MLP neurons of a small language model. Each row is named by its layer, matrix (up: input weights; down: output weights) and neuron, and shows model dimensions 0-159. Each number is 128 + 32 x the weight over its row's rms, rounded and kept within 0 to 255. Numbers have three digits each.
Before each neuron's rows, "fires after" lists the tokens most often just before its 100 highest values on Wikipedia text that the model never trained on.

fires after: "in", "v", "comp", "inv", "ed"
L8.up293:060136152113056143136129135112095164097193060097107111139167090132065116104115143131111125135088141095122083135119147088141133148176105112193150156132185104157185109138137223108192154144115185076090096145118175170155098098187156147141122208158130123129137114137098121101031127130100101132157116136182123121127111106088087135127104090119135130128080126138165183183121135150129135164106176153132167103126133043136118116094134131136106152133149106105120178164140168100095091122085099
L8.down293:145138134162142097108109133160086085137147190098154098102139068093158099105141141116156111149127135156173132193143200165160067119120122118052091115132106098125093135109091149131175121136130147167117151118092168111136071100064123126125129064204161078110159123154114115062180111133062169131156160123156172134167122129088175199147209163138121134108151065217108122117143136083116118173132134129156140117096134115160124164090136115147138049109118144136135166094093109107136128094146094

fires after: "-", "–", "R", "st", "w", "Mc"
L5.up150:134139114098130122150128121114103119140125166129123123141199122095124159175155042070090160167196147153078117127097103113080134138153104172120140125130084133105132142091207089129133147225117075134176060147097104116124102100165163098131159102088126089123120135114130115128154147183117132109110173090137121160104139179104116144117183154114181106207134152162112119111097099146154190143129066075074114124156068095176120122101114167135178127176095069110111129149139175102160076122159136
L5.down150:142118153167153185106116128184199124127094085110070127124087120148087077118120177129169142174112104092166181146160183186136094150125130106143122107145101102142085125168066149109144155083107116142142169116136109152148121163097127137145076139224160066093163137160138168143116187081121119171101143158089102047130128115166127083089062151152153139144127077165134139138083136080139116111139114122108130129110079142067158095186105115069133099188140130115133095141102095119077128182145121

fires after: "et", "″", "Cent", "st", "at", "St"
L9.up221:119163141154114113173168161053123143108151157080156141100110128138077121150120094144112096136052181165168131151108140136143154167089167073117118161122152110145075141165125143136077131147099109097120137178085162141120137101149083089169149152116103158079090142094121197153096150157111084146164110120109111125081129133165190115110116192088091131196141129115131129125091154134132124073172156073133201133155123158065139098127140121127069071171116187131156062153168106128158091177088078
L9.down221:128091168135115154140113114103130072131085147128158154099083127105195133103113157162096105164168103093143127176158135129085094121117141112131149128088116135124082076164130125091162059181121143093152144147081154136089163145131103104156170086030168154137104155103065087169113152186152154138187112155127125101164128105096125144068072158132127143132158144120110097165180139142117129138136169150170101192090170124134035044095102171153090128077152120139130110104123157153105076129169153

fires after: "V", "An", "ton", "t", "am", "ac"
L5.up204:110145120081142088181122092155138114143137141134138170141183078096127106092096125165113183121126158145156109143149108116111158118131168128144119095101142129130150126091077098193151123195128153141134121172121092130104183149115127113207083150133065112072174109126084119120120168164100115148139121104130150156110137137225141198106095105128115098167106141148228085094079144126080103133118170054127114195136079142128073127114154101122106069121139133141117209068133137150091149115106087
L5.down204:156119120103139165112083104162116086132147137136140150146206116120118068075152070060145159210125092096142218090119165119123132104106135149123185112159143210148097096182108092101122127107171177128171099105111126155105126138123097160136139141119106121144166142099102130081181174119184119121114075117189151186076120135116130153101121094173098119155140127125140182110129071104116134119163124146101151060104113138114119122196083162080097110143031149133136120150140148176104136135141160

fires after: "E", "A", "I", "Fran", ", ", "W"
L5.up224:138152091166123162126099137170079056105150111111082151146128126124141155178147166115098160149076129123124210213122140171133122096134128151094099106106163081113201137096114101088142120102121133137100137156127176075045125137099067191156138085114108100155183141119140095143091137133114149213105126162095104048126131095131115137105114152115161116167066105182127104086137180128174126111142103109151166133146122144169094199139159122120160114163119134095109095097077148087110118155185152
L5.down224:147141168134108126093146104176171188151159097192119201067142114107132191083081140185142103151157137157111134068095141123115135149133101133117080074184142130093160175152077126131126118107175125115127146169156067125162099140142133139164114129080165119111075185092163190152153117187128109136174103147200103108088085126134134093102152147111065148089165141096123045115080099169123144101102177117123140141085164192116114136152086151105079131099111129142103099128167115111119097122092158

fires after: "1", "2", "T", "3", "4"
L9.up18:104082119113116111091138129133107162168096141091115115135147112075129185060138108075132153116111139036078136160079098105179140190118127125148104206081135077101128122128093126137129129132143123165094076169142156130118133141113143073215151157168189173148152127105157144080122065136118103132115131134170141164115161152141149133178146073110077155163096119180117153156135110137131086087117129145093167132154167185076060151169131166138063134138155144115158122176139072097139110091157162
L9.down18:053179110130135148125130103133157095162143109140089152107074188110106184064088087167099105170133116135124146166143168136103104134138075160101104143116160106137137148163150148153162098133165169146158175153145142051084065127147119151123129151136082123101134153107158119085167094103123123176056124074121197097087088108121136088111100136115134109078167159148151139154107140128185144075143137168118094160086105149026142109169161174110207130131154130178132132112109106087111114106169168

fires after: ", ", ".", ". ", "However", "., "
L10.up37:062156080130136103077126107138115104153099158198116139077153127165129082185101113147061148124126188169146131132095127160205093210142114166055123127119207137116144209111139067153139132178119181090119133146159175077062146140108126097152091161124096124162120159088140138107096180074118106176125114141166151067188088100132149146164104156120158108140087093117098096100097113081156104120158141133169119141141124135109120147163115101161108125113115128162075109113140134090125107149143100
L10.down37:154109128101158141132122139108114113111156138131138110137094142123130146114084178093051098114160112149127119077146151103101128111118154073160152096174156159128155108113116177153120120114113153152017120076103160164184106126144136137134152100169123171117170126150119149137190060113151185077136100174105120135096167096159196130058136141125111149132063172154125237124132091119132199135100091177098105087114126131155131131094126107086150123173096133125093176136086184167083074147128150

fires after: "sig", "the", "cl", "nor", "pl", "″"
L9.up79:160136093190148091144166107165153077172144150136134165114063088145111092179105063158139108116152076184146159121123113128115179133131113164164124106114125185124124164165122159163115151132079140145124105112085135108094077075117132111102175115140122184115123167107149188170087075165097111193172110114096118153189101081139150107170123115146096182139107158122135203144081173136070134149111150188120152153101147120055127136155103081118127121085092144144114113154086090063162139090127087
L9.down79:104175149087137101179102124133122101121138160114123132132134147183111122105144146160174085131135142060106160130168130119076152073189140101159046061115136112144073164153135125097130149121090173123138142125121120108141123126169100160144153087102133174188107109140134092092122093124184174056098072131059152129173122123132131120104119108116165106191120143185166155130154134107164114099149164167108128124121143143139174161080079203186109102115096143097147160070141085178055155088075131

fires after: "c", "Comm", "sig", "bro", "pl", "pro"
L8.up124:111145116118049130102138106047131076153059088149115145117132177123134127186146064123071150181135141184157152151103138150142147082097128148162073097168108118142078192102134150116159144073118109134097139124103096144138149103128119156146124158128128073124105126102133182087181132149206051110159090115123127143123144119129129131182105153124100134106125128138131137153147132147209112113096182124174200047161153112148160148129064099194142118105094125077108156150143104151148084124171122
L8.down124:127185135150180105096175115184087154126059252104173110107118159180142093121088094143154163113100130131132106129121133100128111101146108169120020141129182143112124206183121117099082129164128170140115132076125129101139113093083111115136150120133117135080126142139086088129161120085117126147134150103157100169094120133126148110144137154135190149119110128131129119149080110148083145148159156078102113115167058168131090141187113169126114104148135111095100044148131059092133136095155175

fires after: "H", "l", "n", "W", "L"
L9.up293:157106107148147093104138149127180172118098111160075147126104119153118089112126095095074091116161146214064144072109117049105147146129095189098154146148149141123174140118169115184129091121166134125120092105177099112106136141124135157108149110171119114070135136107103132125122156124101143096153106179124174160129088113122157087069189095201135179092109150119120161063051099130088164136159111196084151191156104159138127115151137103191109072160163137114161147077125118160113107170147139
L9.down293:144198147136173134115085121157169081156154162138128157090122118117148126096021164166160140150111082119127158098125152155099142139142119096109185186013135157097166178123148150115117164177117117136148139149068126125128180090072132172142174115126148130121094092169060134162106177088111158150151140104149164135136121103142093117103119161126105123135142116108120130105215104121129125128129194110106101155095116099101120212106118127084129205111135142142116111116074147115092049120118138

fires after: "M", "C", "O", "A", "I", "T"
L8.up264:078121138111104132069107118153149175110154112163077113163107141135140084175133085134085115137114122158074096164139115118167106104098135105158123074076209101102104104162118156083052127090147151167104178085079145145152173137192113145118129133144066119101145116070140122181145148096135151143153122164105203103141098111122059151200084140103154125123144150103170115105092152078160080146133181141176147144125193156116154138133138146109062108124169122088128183102082125170130148153112177
L8.down264:126150083116125131077184105088169137122120091127145167115132091149131122157135092124102080092110128146186113098095112158143179124131139195120058190210099176116192136099101119079180129149080097061170136103108123113148098095103139124118105087109088128140180123167165164133089139141123117095116164123143131144095155109094179064124176063122088108147075149170124171099163128110135119099162105137128166169162088123145062130131137175132139125138122157162090089099153051213113118104119138

fires after: "w", "l", "L", "ra", "n", "b"
L10.up87:103064153155147148099189217137112098134146093109088147087071178159098129131115169080130084101127142086154106080213117091110082125101115162070154148134143107159120108155083140113185126115122159153128078136101115130136162102154156103105072128148191123070113105112116123076107134125062127117147153194156170163183106128134069149122117067165109136119137174097127183155127121213136181157173129183151124072114140118158102109115120146112163149085098117101155151152103105131117142156139148
L10.down87:107193106084111104094077124152102162092085188084122076050140164111103195144131071121087115125146088163134192106082129114123168109118111044148125077116093129101103170064159123078140146114151156135147091136122130126100115126058126126118146138127143180117128106132152139160189153134071130076137103105191152146060202140176161183121125196157144127079210117145127158143137113112153076182121094093097127138139111099095132130142152122121113126183154120121109130153120128130148112150153126

fires after: "Ad", "Wom", "ad", "Ph", "Em"
L9.up81:104152123106158093141097116094122097121163156129140158113084142098139116065142151215151135090130126135127111138176124080155080087160132127101076085138145161096141170089097135153169169132138213101099105095129160129138117106102050116103098129103193105155204170091149163113097154126199186152061102168084132142127060141086115166092155111142104180154129206168126147113152132087091083152155089124155178132118125107131130146179121142124139094128125120094073107125169184120152113094106128
L9.down81:075093136114047128127100139159162109131128126161164090115107156147130119095071103124081137095089139149148150106154112178120164187089150151060215112090105089139142125126161148168126103062144142137110138101143128093134103112151149156118111142140115136063084163093209095174142077108088094182130145124180142155138204151166078141145131155164118100057044135115161110158171114089133104063130098126162106096116127158136122077149183190126170121140131127167124121144134157094125141126114173

fires after: "."
L9.up116:079145141102170134117152124100148121067096123162089168109076119141127103128161134157096102077137143092144130136170140119098124128150109156086102109112159114178148174079153123151080160093093151134108104117175177185120106143156117134131182148150167126097112119069119153155142031104162204108132134163144183162112118104156040166131165114123157188097063190075149146091089172140106127110139151147118183098101133183114108130101115155134073150093165132125070067167144151104107169137151096
L9.down116:125138136080107045090131135183158142096141184126161058080143141199133067187116146165105138117121185132164148163122127159147126169134177100127133060143172112155103102171117138152076144117189118140175110126123073182152098122077152108125133173143188163117089056113102125093153128087190079131105138117113145108097137231150155122116102118096147156129103087137192138096115140132068144118162094061150090130095113095132160081098131149138124161101140149127133148135111154087140141123137141

fires after: "201", "200", "202", "198", "195"
L5.up279:126196116139064107166153102096085141153178102106151088124103165169116079153153140111188139080170127161109161086180131145122121099178117163078105145093162108061168123075074154151094150096097136091121063119136130093154111091149150062170145118119117077098100125134218121169122134122135119101137089156121198127131114125166139168127115119121118157101141091092126069183149156162170156116113184084149174107129221157131159106173137145105109141110136149088153138135125169092122127107110080
L5.down279:168114117141143157091107102093075114132121156130120163148167103144089192116135164151138166181162135107130167158072192079134121097047114149094120098160101130144126144126176137127167121077161174171150181116147152183054112157177125119156118126159081148117136103088074093108097147184125113152140148163070068111171137107154142094183130114146167107131135172093068146091142133102091120163126110091091127183109086114089173165061068157131164077133129110148159077114122127159118121148175157

fires after: "the ", "-", "of ", "me"
L4.up315:131151096114136133190101113092086136137155118116207115128097127122077167108169124097084159101161194143113106116160115092143138111119096108163163165138133120132139127138199107177152109086174125147160135069132063131102086099134142120152142051123177188119098147157121114139208107167111146101098114113128101160094168126174109157147130131107117122080050174053111113194112121101063096152109092133155176177086159122156142088149132105127144114103142164057180153138121120150126115136100199
L4.down315:109101130158138149112117145143114106124137093101131101155130171150108124118124146094131138131120097101126136141185163147094181095139122211134136095197151161111135118145121126082084162172108055170115130149180135099106108135142094078078104137142136167120101157152179196089077166076170136175141115046127108121098088103112094095102089127026136117097136105181153138157148183089135143082129093184162153115127136093144172166148161171104092099136147129190113179183131101089117087143180102

fires after: "N", "–", "Sw", "I", "Nor", "Mar"
L9.up253:105126124150177079168143107091134114166143103080079205172150133148111104039136147151103119110140114147144109099119119109191129205140125164161152114086102126161160097115127054120111111175163083146159180101155165104115165136156095107143126078100161145140154096074142145089089157125122137125173120097169069097104095105193114126138091135149151105126127168089121113136156131164141083126154138145069127050142168120108188091125095184123078124151186172098142106050083133161151149143141120
L9.down253:117076124141146163052147103123162124084177107099130071147142123162148082127102133144162117081137154128116173154130145160122162148101138096110108113164099124077138068094075187179117183090088154122142148154112112134176135081071134131124098144172118133148121162163146190165191134163105107090147134156112145174141164124151142156172038156195114140094119145143134077166122100161177123091125143086147148138099153107194087122145132152127131097115130068091114090070157173122159126061120060

fires after: "the ", "in ", "18", "ef"
L8.up182:077140154074078127167122169125050153169158152089127141146136134114192116089104154138078142136158136169131095070135145146134123094154164101134121146108103180139186185127193141107155192110152118135153110142154133134130093179127147063089124114166093124083166117115164149189098117092109112106098113113068115117154099102113173142109097138080123133157100130131120129119147127134100135204137092148140121169072102025104140183149091135158044166133131130163136174111158128154128167119053157
L8.down182:116099145161132177084139096088135161077116125117128130163102130121148072035148129091138146120168110151137175194128200118142180112097175135159179143124133148142133135113134145101128102150083130158137068183144064097159060075100131162080113148101134141146160209173152119136104112123125145108143096120140197149157164197106102097129090109097144133135128140088166114082111121108096143101127096115134144116060165069092150098094158178149075157140113130127110161168172128138107058080176133

fires after: "fl", "t", "ab", "un", "c", "Fl"
L8.up195:118137152074100108177123199155104121141134076116105096146112127182112115111151145082121174112079166137115102078122111064085097108139081135089116132156063126127144167074154141151118141083130121165111094093114146186104194173139114199161138150083126092134119107134127098171050175109116087136132152143148169161088130139108202180170090130119098110114143174126184121099144088114156125170088128058126177178123116110126161148148095177141156159129139140093122162086078140122119111148084201
L8.down195:120145104115099185157045168136122089123101110116160181111081149101144130082116133086122160106118111130150145121129141158101139125112128127188116129099109169133089121140133128169153177093137188138110156139205090145123142092115167120162149128109068180116099110179178094125154094199166145137135046128150183123203135108131106113114187071131137160107090063140092101163108113102094121139150142149108110096074103121101129158147089099143148130053066112090106182170088145203122149089144149

fires after: "fr", "la", "Com", "com", "ex", "re"
L5.up20:116071094139094106144161144165081074114132109082092125069158100068131129180138098113121102129110134150147159122169072126104171105106108092166132171141137125099175102122092070187120136073127156120141143102154137076170192084095105178147181125110113108157159129127186118139116145114126076116121067137068113205159159145147142146153073117138143091096163104101154183118125123087108182095099136143137166121163154086172093144110109119172214127140106132147095158132097090170113153121207163
L5.down20:126136142085046143157120102130162181068140097085120124099107130105151153107121094124110170122114180113097120112152110155188179104131070100133153123150159081144142128180102143077110096159112134073142140149168105145134148137136163118178126145160065142117096119143089104137175148137172098124104091121102069208160160100117102144105140149161138233122165098164100127172127121133126168112065128116060162139125190094112145185128076191191098122138132096111112164082090154117169118156159153

fires after: "ati", "at", "in", "ti", "por", "ar"
L8.up21:142085107119110107146087144056134137111133091143110123163079086073073106148152171171151157102115137158062063089109119059139113192159100117147160182193130157137141127122152186111145099162158099120125149126169134128090133196146068085149136114145101117110118123119117094141081105143130061099105108104161155150096137119106130184119195122136120157137150088173116194187101146109106087160083151099146146129136198154151160083082165161135124170161120125201091125119167101100140110093108093
L8.down21:152081133095152116109159108160136168110187086078101131127128154153143194096142113149164087127130113125159143031097176113162120155097078168133083107097170096182098156133074140179106101103179136103083122150146148108121145136075151082114205158172108055162168116116156195129112130140074097081103202070088125136112124086165102100116106117128192152130115143177125115169113097126142185120190100123138126146117098147120166119134146122095124103119125149114178088100076137167159143110115101

fires after: "1", "2", "3", "7"
L4.up290:180129155129140105133122121084127137189023138134103188126129147101103110146142095115121091085136150130135089095117125161126158132093094118127125084151182133131163123157125112138159170130133117134106100167125128064147128094097112099149052183178199124129078105208110126120082193096053143084133108102171127158107107156102137125161157158091142109124146109181108121096114172118176219175143093099154153132113174151135108078122149128143122115158116082069133115141136202144153124072173099
L4.down290:112068196123165128136123139118070173175163137109126107083101092146129145178146101170163123118145103120156138170135119118115148186119121116099159064106149110159136130166092111105109162102166096154161113139115139082121107132163136135168068153165158114082160095197143141170111120077071105070115089082172074151120134156102068098164088149089081072144141178158119142092182173094114191188073142164108103160121099117147140121148221086111149117154111142075118141143141123109128083125144144

fires after: "S", "R", ". ", "Res", "J", "O"
L9.up103:140119128097135115179159085119076133132176088101079102132065170134129165149151104115105127160187207090138138128100130112163117071145163098150108112107157137107159063115119113147058124189119149105165137153153146099093097099090108144146144185117157099176100111116169169180167141130042164099153080124100083076146172111108123123195148127122158156111123119192108162132084101091102113133081110174117140055117138166150189133121112122102132100154187151122106165102150147158059153132098117
L9.down103:120125148148118118145094083130097132109207162121106164194157120124145108075123116082118083123089116123107137135140126144100117155176065124074149114116129157095072127132147099116095151156174112131156140168143133145189089150143113164109092150071183171065016086125128124135085115146102141120162118119135158129172116133110195136126204137142150100135108083162143187134165142157166153125092075090105104146103124078099126125216106115131107156124143133069177106051166122148153106115167166